Weights of a small transformer language model: 104M parameters, normalized queries and keys.
MLP neurons of a small language model. Each row is named by its layer, matrix (down: output weights) and neuron, and shows model dimensions 640-767. Each number is 500 + 25 x the weight over its row's rms, rounded and kept within 0 to 999. Numbers have three digits each. A neuron's up and down rows have the sign that makes its largest values positive.
A block is one neuron, or neurons of one layer that tend to fire together. After each block is what it responds to, as a language model described it from the Wikipedia text at the highest values.

L12.down536:513492515468487481494492511447467488521499492548461504466468480534480524473496510452472475525483489531493517500495494515468537504491526546504539530508510497539516506478476514448457491471534502538502496464519468482439469547462519543485532483482498485471478557511475529463528496502498492505495532512502500446513527481494513503449522500511522491490481485459477542534508521508537489486464
Responds to: Mid-word name fragments

L9.down87:496504496510494524489475476490494496508513461524466476530486522517525510509510464511540491445486477476506465520478536561506531531490506477546522471563505459492517465493430496557481538531485514513505533505481528532509517473495485524457522511522458501515481527531441491494477523472510468533506528561519502519459516505539508514487507480458509488467506531488500481521490538549471479482513
L9.down1268:462465483501492480512483558463496482483482562485533484521494530507489465539531525465520523473468515454475472524501453487499496549477504492470471493461515542563540480523541504458506468469481530483489516508515484529522484499442447474468476520484495494497499503519536466476514506514460502550458505484527433512458485497525516484571529545506471489510486507515503532532503444530557500499487
L9.down1680:486472544485497533563513488429464539493513522542520498473516453535540507484529497541509535535507495480506478509510484526483490538498481536518478551481472524481501521553475499464497457512483468488512489504521504515514501517496463476499480493539467484509490480492495560554518480492494520465456475505475498489494502469507473477457529497481484513487463476435517502542480517499488540559533
L9.down1713:538494496497550486527522523467492496469535498537479476512498495518447477487502493497504504523527531476464501483503469527475498529482467505455460552468535519494461486463555446507520469489469467487527504509482458506471506490471491575492510511492489465468455491480491537478500487501510503472505508476512532504490474504536520511500444516487479517552482447491532485537508538521535471520546
Responds to: Mid-word continuation pieces

L5.down203:496478523475496541532503491482526435443543504513519518557500501526498499502509500535527515516506517495524483526453499468532517486440481537536544516502502472477479496477481475513500456500455539523529481497445513545518464482536492477533509543489485458469448497524469496488520474494543508494536507504488480529509488456529524516500474536544508488481501482486491501506518491534467517500506
L5.down339:435538527505503477480494531489485542471492472548499456517495585539491510529482512525519498512481504503465502465492510507533509513491521497468480510460503505477482532483422464523466522487504530513479496510485478522537489494528485486477527485480458535516486500525501497559463480476524502553529524490499488497513511469560486483530481478480506528559499505506474501513528522554476496504490
L5.down543:506505496509517483477481493451490508527515532484494515471528533497542505532523482466471500538501544514513503465490498507534511486449466507507481496507527500529501502494495489476514488488507515508470527473542481575553499518513520484558502473517513493498495507543503525450457500480455459556512478494553492474489487517455486471502486484462507499519520494492529533503504487465508527495544
L5.down556:456528518491523519468463528504508495486480472463495436547490495520467499478519564535492462492474486524458507502499488514508510492475511484511494489456461557495410511542537484541509501530508522480481471502509556513469512489524473468557528483522455497496482497473503514502487512438507505520496472469517473481528510440550499484488478507537498466485502478523470494536475501497505520467533
L5.down573:474455479506478501510525490536504511494507503482493502496483520472487554506476532491515521489478527485499506488506492504493473472456499463550472531472534489513498510454463501535508527489510493459515490507501475497495488459485463474489523489490490551500456464498453483464488503484488515530491524466497455501475518504514469475485477462483543500478482508500475501535456525535525499488494
L5.down626:493504529496491518508503497514509506515486496457505462502515457556515527478524491521494484537500485502483479496470525518479501503516470545543523529516441523479548530468483492482504510485507472488546486492512494494481507503508484468515509473520537522500517530538509529537485507551456517498510536498464465505484499487499476475556466521471490464449457507520503514521522490483467494495546
L5.down787:494480460521449485514510500470475453500457470502474479504470504466475512503498512510468527502513493510518491534465501500488523465481505499550520483503492451475470489513504487514473529500524531520552486549522495482494487540471499506512514501525538496464512494498513492488496519485541498506510489459509495481492457511468496481469517479485486493486523504498485479519491582506459454484462
L5.down962:505477468511503498499471499500509498508467521527494542524517481538528526496502481501516478513510486457502515530496498490491472455491483493504497493499512479461491461525489480487486518523500464439528506467493505520473530531493436494490499539502505472484475521484496504484507510475496474484506512446555541497499492484491465514476488524515483517457549509502566501493531487458536473504512
L5.down999:540557509468478496506555520523488485488536543465528522515470512482498496521544499466509460435534508498507520441512534518472508517497492464490483515454497504455457490518474508483457459488504463525505474492493515484469500515519567497451486454545493507502497487538501486491536497487432519449488500524508475497518502501469495514533469474507472527490521485521514518495532480518451507531505
L5.down1034:501528498551527496440552518523451470539504502477483503495495520545506486506519489471519488536497482502537525518541538516474517451494484502475462520464501513512491461493471505458487466490519507496464456472488512550510500480517517528447471514511485498479535474566470529503519517548472504518528512562518524566478498527491490510501524455493535483551535513472476509537512499493496521508492
L5.down1092:488535487510493449491508510520511515518516471462506520510498520540499474503496525483525484475524488505492484514527521474504465518488483532502495549474484501510519492555467490514512526497483492514465470518511532505488491492505515485508505513484483487521544467496521489524486526523472448539516491541525536497485521510463447499457499492515499503483508506495498498514480481533456502514444
L5.down1230:467509482504536523511499514508464497534490486474474496541494490488507484462509497535499564475497503547532515488501471530508497494484523499490493527447542495493506549523543502514512510534514501483446537493499490478520525522487476518563506462501486467513514509508457498487470426487504502496502488510491507499508486509502497502505516485454512520500510531522497475483496493512502514549504
L5.down1345:488469500501530489487533534496506480494501478509504526546513514505490523480499477481481472473445473485527489515505509475504551501502477499534510540512462522493497464512510483546521522500464500496470515463482505550532540472515478503556512530501528483474522476490497495475548528488473484512540490500501482489473459489490534505506483486535550489492493476510575535475532496499489470468490
L5.down1587:499519520493482451488512475531478463497516515471521493492529496512505494517471520457507515469507524490488479494532489518536516499477493523520470470464508529490531508505489532511503456492505453443503465510506503503486475497531493498518478501471524488480507538508530496476479544488469446526482480506508526519506522528541501539485492491497535535485498518487502496492522464501487492480479
L5.down1726:531510474510484516526470527503480477499498466510442505536507523544530470495490506522478514494527443534565482502543529521497474481483533501500429448511521530500475498516477504496494521475529512535473520529473484473505520506531488504508507498534484464528488496483535478508484476523506509505487475536535521519489501504515517544554521496517511535430507518524473513485477518551523550511497
L5.down1739:543505492484467533494526478521465549546491499502474490484489504487493490575466472498506478521516507517518496517495486513467507512523489473525535487508508484486476510499531472551506508503514508504517454479514513496529485528492551498509511500476537499492512485489537497520490482454518503518463482539463517482495520480463502506519519532469512472504510483532487474490492483468526531509468
Responds to: Mid-word fragments, especially "ah"

L12.down826:507485519481525534501538535526497526493485502534542574510480565476518527520498494505511482462472488470529491512495517464544513507499480509477498506513495460463509524524505503515530528478506499475501544533477474472461501502497493479521545516489564481516500483434430473499487498517491482490495472451458455506524476474500484493491512531483513474518455504458475496487524509514501523481499
Responds to: Subject after temporal conjunction

L5.down110:509549474478508484486537536453465535500508522493546501522499527525547486502519501496533483504475487529511497477494518534479491488515472479509505442460490514497487461481469493496489543456505485523476512475520498474454508503484483487505522492464453505486525505493511501485474500540509482485461493491510483476470523507515543515506461495535476523495515489551513482486499509531453497476512
L5.down173:494508538489505550482461484486485518517489510518495468481471509500472473514465513509513475531462509483546483477504519513476469484489495518520525462524512510459463496506481510462502552536456525499519507498503502522483517527528472486478483522500504524536459505492483465490488510499545490549461484494473517464503505490470516492484458522512494513516485467504518479528499494489529487483480
L5.down188:504500511534496503472487477478451493490459508488570495494536503509482470515508504484495510482499519483534488522495467527500520520503502507539516455502489501513475503491445503486519517414513492497473522534493522474527497519505519489491468498506509465487497523511467500496518505499502530512499514467536500489505523489460541519526530526504501517522516486504495485534514488508499524575497
L5.down217:489493505514508474547507480518517541522467534521536501474494472524491514474530476499465514485501512480503508530496484491499492502511515534473480465560494499514498543466521530474491497477481478492476536494461535515444538471494461453494496515543497460512488482515470538484528532431511508489490555515447486473485512527517475537509524516471470511529540500514467476469458514519490503492491
L5.down222:495531458491495520492511488431534510516511471416522467488455551496479513475479519486516503439506533502453527469521490524503517500525500517484494514500481510482546510501496515481536509503482463515504499517508492482491501517511495445466507507505544477498521511500484496501463518518511501503513484514484496516484470549462505531483490453505491499484488521533516486525530494499535495519498
L5.down239:533492507516517530477495532492496507535504480511509450545496464545484525530486493497458442544524479464525496533497452547509451491494534498471528499541553496522527433502458536536492525496523460501525525487483520499485496499439522500490507522494518495498485528474486514489495498496524521511479449472551475556515503477495497522517529499517521504501499480504495521481519493474518492492497
L5.down367:491508477499468505556529495468493521491504476526475482470471474514500480531515510476492544515482497499499502466529488483487512533514511511526534515480499506519511500495507500494479486507495555529532492492507500546509490529474501502519490481496558468485504515532498481526491552493509491490461476495457512543494522493519515513479500518504502487531494508493490489529504514506533474465506
L5.down602:548527461524504498485527531467506520533498478538494512519502471559472551462467499532506499485481492545486504489485515455452492510513493478497485503529486533502494516490554487517505557462484509489470512464553543540480515490470524509523508493516519547519489518487484488492497481532521513530507466497474512552470494474502483504530496512544457490494455476485524545496470488461516481504486
L5.down747:499489503500524548527510535527490485521508510551483547524547477476453489490518539466529482501519501540541484498517524506489514472508498496525491502519527517495483513473467515475492506446505518507550495519457468481497505522512525509495544494539489549492522509485447457524530529511531486494484500515532493485482489484495477498451463510511510509478515465504512541506491499472557498485526
L5.down871:532555463506506454507524514519489483507491498515476491518478504472514486540490488503509512485516499491499481480514536499442504524511499526489489567497499547459484486549490501493478504508508528499501495499533483483484500488498488493513472524478463498539530492510501503501462536503509486539504516473508498511496458530523471503525485530491499511476528529494443505529533474513547455475464
L5.down1171:501497501534499484506520513489538508488490511465531506514515511514495508539519535519477480507438536442486535526551489506510465573521460497518457494510531556443493486500489517471460483518490506497517495537498524477454495547539488480501468482511519473465513501529510501497539519462509487522528511496505513488487507495491484474459543514486500504470523537531473479530516524493478487472506
L5.down1553:521474515522486507474529502501468509463513485467489509511519504505488474484470528547485500508514500526508528479556518493504502494520455513490497543458444526524539488497465515465474470498486513492513495459500547468498526473505498518547523480558530523500536519493478468496530487515451496504462508508497514498528481520525525473518548500542492530515468512500491483539503490439489458509499
L5.down1593:486487484475486475491504553469476512477510520497431481493503529473546485509505510481488462496494470492474513492449550507498446533482497515518502546483504509483521497505478476479463527506504521493493500477540507493520506500464457496505519471488495511506525489545507508554496503503500543537482497555480498492490489450497467519525475512485475497498454487510488494493532475528511537524532
L5.down1672:528512518522484538527508507488512494489507473510479523486469496508482517498517461526517490498476533524491544506488498479493518488474485483496497513405498495472512452435477482514498485540471514494531509504495476517539500449545505510503496505552545451500484526497520498496467449498493502519459497488512507480488479524456543528514533532466493487499547478492446515507502505480473473488486
L5.down1685:478461485489485490546496484489508515521518513497486473522517522462506545498511548496530493523481558530483542455506469516491512534522497528515535485498515460529518522493481500576469494495514499510516496489505500504460464482517532491521514502523487483463529492528497472498496483540471535532472494497458482516470487483502487472494479470539506524547506487456466473518496496489455518510481
L5.down1786:495537492526535482502478499523514481513457495480559452484533557488519473467514536468501465508540499502498512530494518537484502555509495490478508455516469550488487505521500470496499485483522490541504520484518491503465491508521479536493456438524484513513548485544469534481464472525503471549532506493488517519481459468489474508530517508520494506496477507512507490526451519495511493548473
Responds to: Clause-initial he/she

L5.down557:479464493465516473512465474509463517484517487516485515537502494518484479490513517508487483519469510502514476475526478521501472493502503521513501514494535543487479523457521501480492510489503508493490483479527496521457496498574542549544489474525472503543462515486509515452499540484499504506470570478436510482514491490501481477490474519510501501472520525499481511489523515435496548525471
L5.down622:483503518495542436493504472507514528492466488547469477473419514480489537521506526531529468488560479472489498561533487523492539514518556533482504498481499479520523508507461458485488512510501513495493523482494491515526497494518504537511482524482499531406490475504509513472507484528508462521483475477506463465499520552472509504492486520504567472492510502542546520504497522472494492461501
L5.down725:512479505522515474472511510522491490492487518466567512503492522493546475542518533499513503516506489514502494471533536482499512513486521506482493485487511483497461517480434512513483463477502520510533495497491493534571457471512470495531476487485494498491533513465537496520449524518455553511472510521475511539518465525510535542481493456497501509499522527500471458506526518510487491485471
L5.down764:501508485513491476480502541494496486507463510525525478473523555469562477482470502471456493488497509530547475467505486494491549457480511462537482499483508491486509480459497479479490505508481515496515475511516503534496456477536496510481500455506468505478525502541491504524474498512496506522502483510490522493505507485485494509486550507505521476483507519542553507467473527508527482492496
L5.down810:481544500531495513491507519472465503478552480413499496515443501506474471499475486513522513464499481491456486508522491532491491473551520526489486540500528527538526472493492531534492515487491527487467521465485481467511534476496502475488530469490507521472529491486505499484475501509532512520513556488548517505530466507543542466495499524482479499527490510486483509515443468477482477473490
L5.down1182:489475491504536489523464467500526502504489479505504479474532498505488507471512461541472487503533490485517457517463531511503513500477498497471485527482510477525483491491482490516503510503503522458484512493506518496482535476468490560488520496514512539498517538529500503531513471454486487475529518506499493522522461481522488496487530459492501498492528483527495514520435515523536520536470
L5.down1189:478475489523488497524465524483459523484440524494525547497521484520492531498452475497485539472485491483502490541523489431473476508479531487478535467520519497488573554476495495515496499474505486436517485497509497488496512470498536483485490486498492495498516482513517487512451524495507510486504545506520512495506469500476526494485513504472500537488482504502491524504479480502478478516492
L5.down1199:532463505476482502491452464472526503505540473479495492468487456499517475523525498499495496511499508503518484503509538526499515499515515480514521520517494508537490493462510499526505481502497495503515452510487521532529556524481520515451494442561473517521534458479493520501522499503495510499470483488464530538503492513462497480482528519514507462521506534524545511487488476515479529488493
L5.down1243:483488494545470465506530523468505501495493502468487536484500512501516487526508454491510530458512488523483533471498496500501428551522491506485482468507487520492488503473497476501501535504524498480482496487523482481542490446490473498495507518465497482447469479467494518510499513529511512519489508463507498505500508500526454489524513524522498471502504493497464513511479482501443481493500
L5.down1249:496479471518505533580490539495461532545468471526491535485505500494476475477470521554526535475464505483534490530518439504485480500501446520459488470485460517505516503490498517504473514494472509479506519511460525508518496502502527515485518493528505470517510473492504510502483485517502509518496500499500435496484543473499522541494474512484492476498515527524492450477509503511544525494490
L5.down1280:513457505533519507483511482521527533504506456512503541536491470500487491482466457519520517537489501482451477463532493519478498496532481507456470477463475525465519518501500443519530494497533492520460504471505494492483528503493495541492533501549502472507468492456534540447523533491556483503492481538503486493438518508489523560484514523477501510504490508518443480551499517470442535440508
L5.down1434:477466478545519484483453528524489483500467460474549524520517482506489540490473478475468520542468489493525518497500542534487516469515500507503526443471498501530509498526534525509514541469489553517525479447509474483486465524535512482482545486490541486531490457505517486514493505499451472512513534507486503459473444512532502517505494477521464544466480484498517513510504502524488508501527
L5.down1464:474510482499489508473485542512522524517491513534512498502465495517526480484469517536526490523522482475472503483448514474515484471514504470520507508479464514487477519473522490509476511517469477506511477467492436484546544502442481525496516463467480485519518500508482490482497516461512513482525502546472461529496465478512493473524479451447487480474460558492486520530543524514476483472561
L5.down1485:507491521533495529497464495489508527560490510546480477506457515478494487493511467486474508552487526467497503521534527524518509572530543516486496529492565526482474502515471487540524519484504497505487517484501531468516499496514540510495498514500476509502538512511511479498513473531480503521553497520488504497457500522483513487423532514507483469486475499496535469470517438488499490498562
L5.down1555:494503513534487477497529528485508524506502551501482503495487509503510488558491533475486512528501493492517513507498492526495479483512471507528477541479513522474515496512507475490476482506532494504550491464531506502470484540553529480469530515496495488517477528485542503496465544497466486522496467503474518519495529486512511484497512526507441484532521505527469473494452509476479503526490
L5.down1756:504495508505494446554535531529524506511513466497541495509516529503518478504508498495467549515451520487517494524517521544510498468490459491496536475498473505512442501520480521521491539468475528503479503513482492476492467522511461519535504542476472475486472462493473517534519483545499483464495458537515523535511524493528494485479489486529516485514504508512490454490522501519520522473499
Responds to: Word-final "et" suffix

L9.down247:459491479470490506508493485501547454503464519497507486477489548541494494535497504508498504509533488472478511509482519511518526506460484534525483487522493535509479518520498544456524494536520472472520561519466520478468521491483456493476440508476495485492512538504504502521469528520510482485470520501527461529490509549520473467493525469482453482518501512478510516533493527514530459530461
L9.down355:491493488558466514522558470491514472479459481542460505519505492524499521488507521516491489491499478455549487491489518493464479516484502529518519475471521486504493524508495498522487511524511470518527511535489504491488532464486506515490536501504514549503554512505505512491505543483469520428515485518464525491520522522525556505498516485481493470492492522479453532431517501518510494499507
L9.down377:514503466515500497482518481495454504488459460530473482546503494501483513522530512537480509487465483499500524447484552457493476493494481517483482511519522531505491496510538475539494498478519513479504499471517481504476486512527487478470516540497491500459480486513507471475565472495497505493486502455520509559550504471505524494518514480514475521516521518500504527538504468513498433520476
L9.down444:484484498519505487512505482511520563503511523514499487507470521524503499502492479479504475519515503508484509443480482500467497516479527500475468475461549472463518517507496509485472439555438504526498506526488520500498498494467489539495524454545475504519502510487486510483529485515491495495462543526506471523474487523516502498481482492524502488515505470508511468526457484474499513506451
Responds to: Zero table cells

L5.down41:537488535525504486473510492495526523489494441518502485506492490535520521511564548493500518500538489488482520484482534501505497502524509510478497498541455483475489483477501484518479523524480523485447517502504486491485526459486497526509479548481491497486513462506481506523487481497482495478508489522479481499531490487520503485452477481487448499551532506533458538520498477499496509530476
L5.down145:558502499534488495524499490510542497497535494485522546477481455479524488504465517404493553517505486537484516515529493471483465435506489506544513451517470476494488463544458540505524449499508492478507482471444485512529452536517538552523472468473493504494542485449531535506467496496522493537475465485482525520513458497477521534503489529516500485514474457484525471500454534467517497513503
L5.down204:513495511466493538479495503514465478486536513497535542524491519538536492495476441564506537511452508492482485478497495516511487509520528484502483517513476567529498524475510511524484498499507490492503513486498506524525518487497489523496511464439563504535470476500518460521518524518485485465482505498510477491509476469490528525517515525548511494555507523558486527555562480507500538532493
L5.down261:537524498508458525505464525489558520496516495499524469436481496510489534474489477483488505493541482497528518525512514515451505472529485546534504470482490499519519508506498507507487492507514499495553492489492514471525518499537517500539520458515478485498548506483483525495446524522526467500503527513474518471509485501503510506493479490490501477474520509514515534533460481477486501497527
L5.down330:475527502498518501505505503490496477514530478463561501505502536519461446456488536523503521492481505522489497486498466475464503523471477455484527543539519522493523522491474500508498531540530511479500505529489497505467477479509506516473512466479483479487514533507519473521484484489520522501472505478541513500529516496527539551537510501517495507532501541504486528499513506514545530544531
L5.down425:492498495486489527531477508512516496539478490506503506518476489516559490513506509469484466482507465492516514497454495537463519530489477534506548488542467461460497500526519485492485481514468499475465493484466519521474488502500497495490516493465519501530492534493502475481483450477485512520470520493471488495463444476475464498508500464529501448543470522521493504515489527497525498526487
L5.down448:523514519557543497489516487544552465509476517516576497550484516513537465510468520525490458492452490460540506494485511505529506527482485559526542499478521485515489521491471501481460457476490518496556472539513514477533513536477487537521474537501509492503498523511493532508497482467506516486511485500514462518509490465492501508480499517489485490440523514485485539491460493488481492479466
L5.down584:522459491425524477503510490536542519538497532530497498483527535520472488464543537524506501538530427482491543494458462514479505514542475491543484480535536506533553490510515471534489513539524520517536512523487473511504511498488503488530506460526486455489482535516487461519530505531515488518491551511472489494497487499523496481508469478514506450516533516497485507482483501578565526476537
L5.down589:449493493513495501486513501512526493487507519484482541494497519493523528531517484502509502465512468463517505453530459551496485526519527514523512506505497536466489496486486489500439447503513466508490480470502492481516523490524510517476486499486508431500511469490490472506522504487448491467501462525508468517465506462494527522510511493496526488483488459500487468492511499467474485510542
L5.down860:499514459516501496477515516499511500468477487476487491482513449491470545474534531531499518479504490492539491509563486487488486518514462456545498477455557485475501539477496469479467479494490472482500442460469476514496511525509485437523505475489487489517480469478527505510480538494489495490453513495505494552518483540505473519523562450503481544498527492517486469526497494501518492510489
L5.down1027:519521508491501437506503489525520479456524490518518502474484566560485514491517466517476516489501516528467491497481496448519480472524506519486482473464469552508487512500469429520492444452517530465455505512529479507453473480468484482501498503492487531483477500537507511505532469469523486489475468479476481530528489487465477468478503549493468475513515503469514481518521501509473458493472
L5.down1207:562495503527534451566511551532527557533471551493478466478494472485512468524479511506489550546547521524467518530519528514488525480513507553505502514468438495502514515482535544520476522503472474436497489498548503471464510473474489510524464508477520459490512478487522502495516486480487493491498471523538533543519501513540489505502481530493526498540514489484565501487517468475476537469539
L5.down1255:499525527487440482512472549481494526512505491483531480479516482497515512524509476470547516494525495477486468455520510537483495486526514454498505509494476514509516539511478517478470513503490498499504490530520519536506529531555507507504490522487481532512512512511492473534500515480468484527448467580541468513524473504509506514503524484516502512516485542534453507506508499482493483492479
L5.down1326:543516463510552498464560496507500492478532504499501483489494496477493478492528473504489501508521478510461486487494493453478515536562528483454462502481467536570461448457563463513499467506533481510450525495494520481575506490484511521514485477482486514478508501491450502501546505518480516461473542521490496542514504512485480514519507474503511516505490501536502466495511493472502518522498
L5.down1699:533513508469494467484494461491486496479504496474498514493475486497511489487507500486504534458504555453474502497517555503480564519515530493480467511502496486490497505534510474485451490520491497508523496532528493479507476503495521490498482541500533489519527492485495526482465487525523519537481481502485493514497508535437476483447474494467474447466514510518473493518490538462502522523481
L5.down1715:533478465503483499524506528478484489513530494480532556498488500507523482523525485477538473511469467514503507469531472474471490497509542473500469521538514458476524490492489465494481453544479499495506473469506484532474500523517507473473505473491479516505501465475522474485471507512489470496503506524457436486497475514482433459504488517552476459502503453480489486501523460487515505466507
Responds to: Zero digit in stats

L12.down342:534464528481520482520504474534497465509516488507473526528493531501448526555493484467481488487514456476525490465507492537475522516527474532444508470517474532525488482504559511491433499511488531519472467478506517517494502486415520511571534504513506546482493507517513507469512498532528502507461496514464483492499468509515513517486519506496521551521505539500525484500481514478511521507514
Responds to: Table cell values

L9.down69:532462500449487465498506482452505478485502501455454501515478517502485501462503496524502503536504496524489601465455481514487506473526486487479457492531467464495495478504508482501518498498555532488487482488504490576516513494511467495502538497502524497473511490498513526453486498523490481485506500505497522480464493472510500520527512489488502483499491544550525422536540478525527463546401
L9.down693:488492481534489500513464431497496474514502444489526481489479496505528488494487521477453524479474488513519474528481532463522476523493520492515469481523479503510541491540502511454502518556532477476487486481481482551566506487537492550461512521500491525517511508477513492491514527495539481501489468503499484501498476491510522470500495504567488470516508473461499467477486505467492549517487
L9.down1633:497457497522506552470537454484489509474498467465581523499524499477528500547496471555517561507481471479523511532510496497493457469409532501481530495497509507530509543518491510476508519478501532505489488542461453478496539532460484522492491510495496499518511502480512500453468540462486487539464484512466515494488513509506509502526539501467513488498504524526503476487531487516494513528481
L9.down1706:491499485422497497496499481458561478481543460519540515488528522501459484470541488563523573468487540504536498507514557499545481477497501523533537503494509485483469513502490496552510509516521510510496451509506453522485503463505543514541492479512503494510492507491503468490516514530487516540496495503529520534516483507530473521513497517527492497466521522488503508505476482496516468529479
Responds to: Word piece after T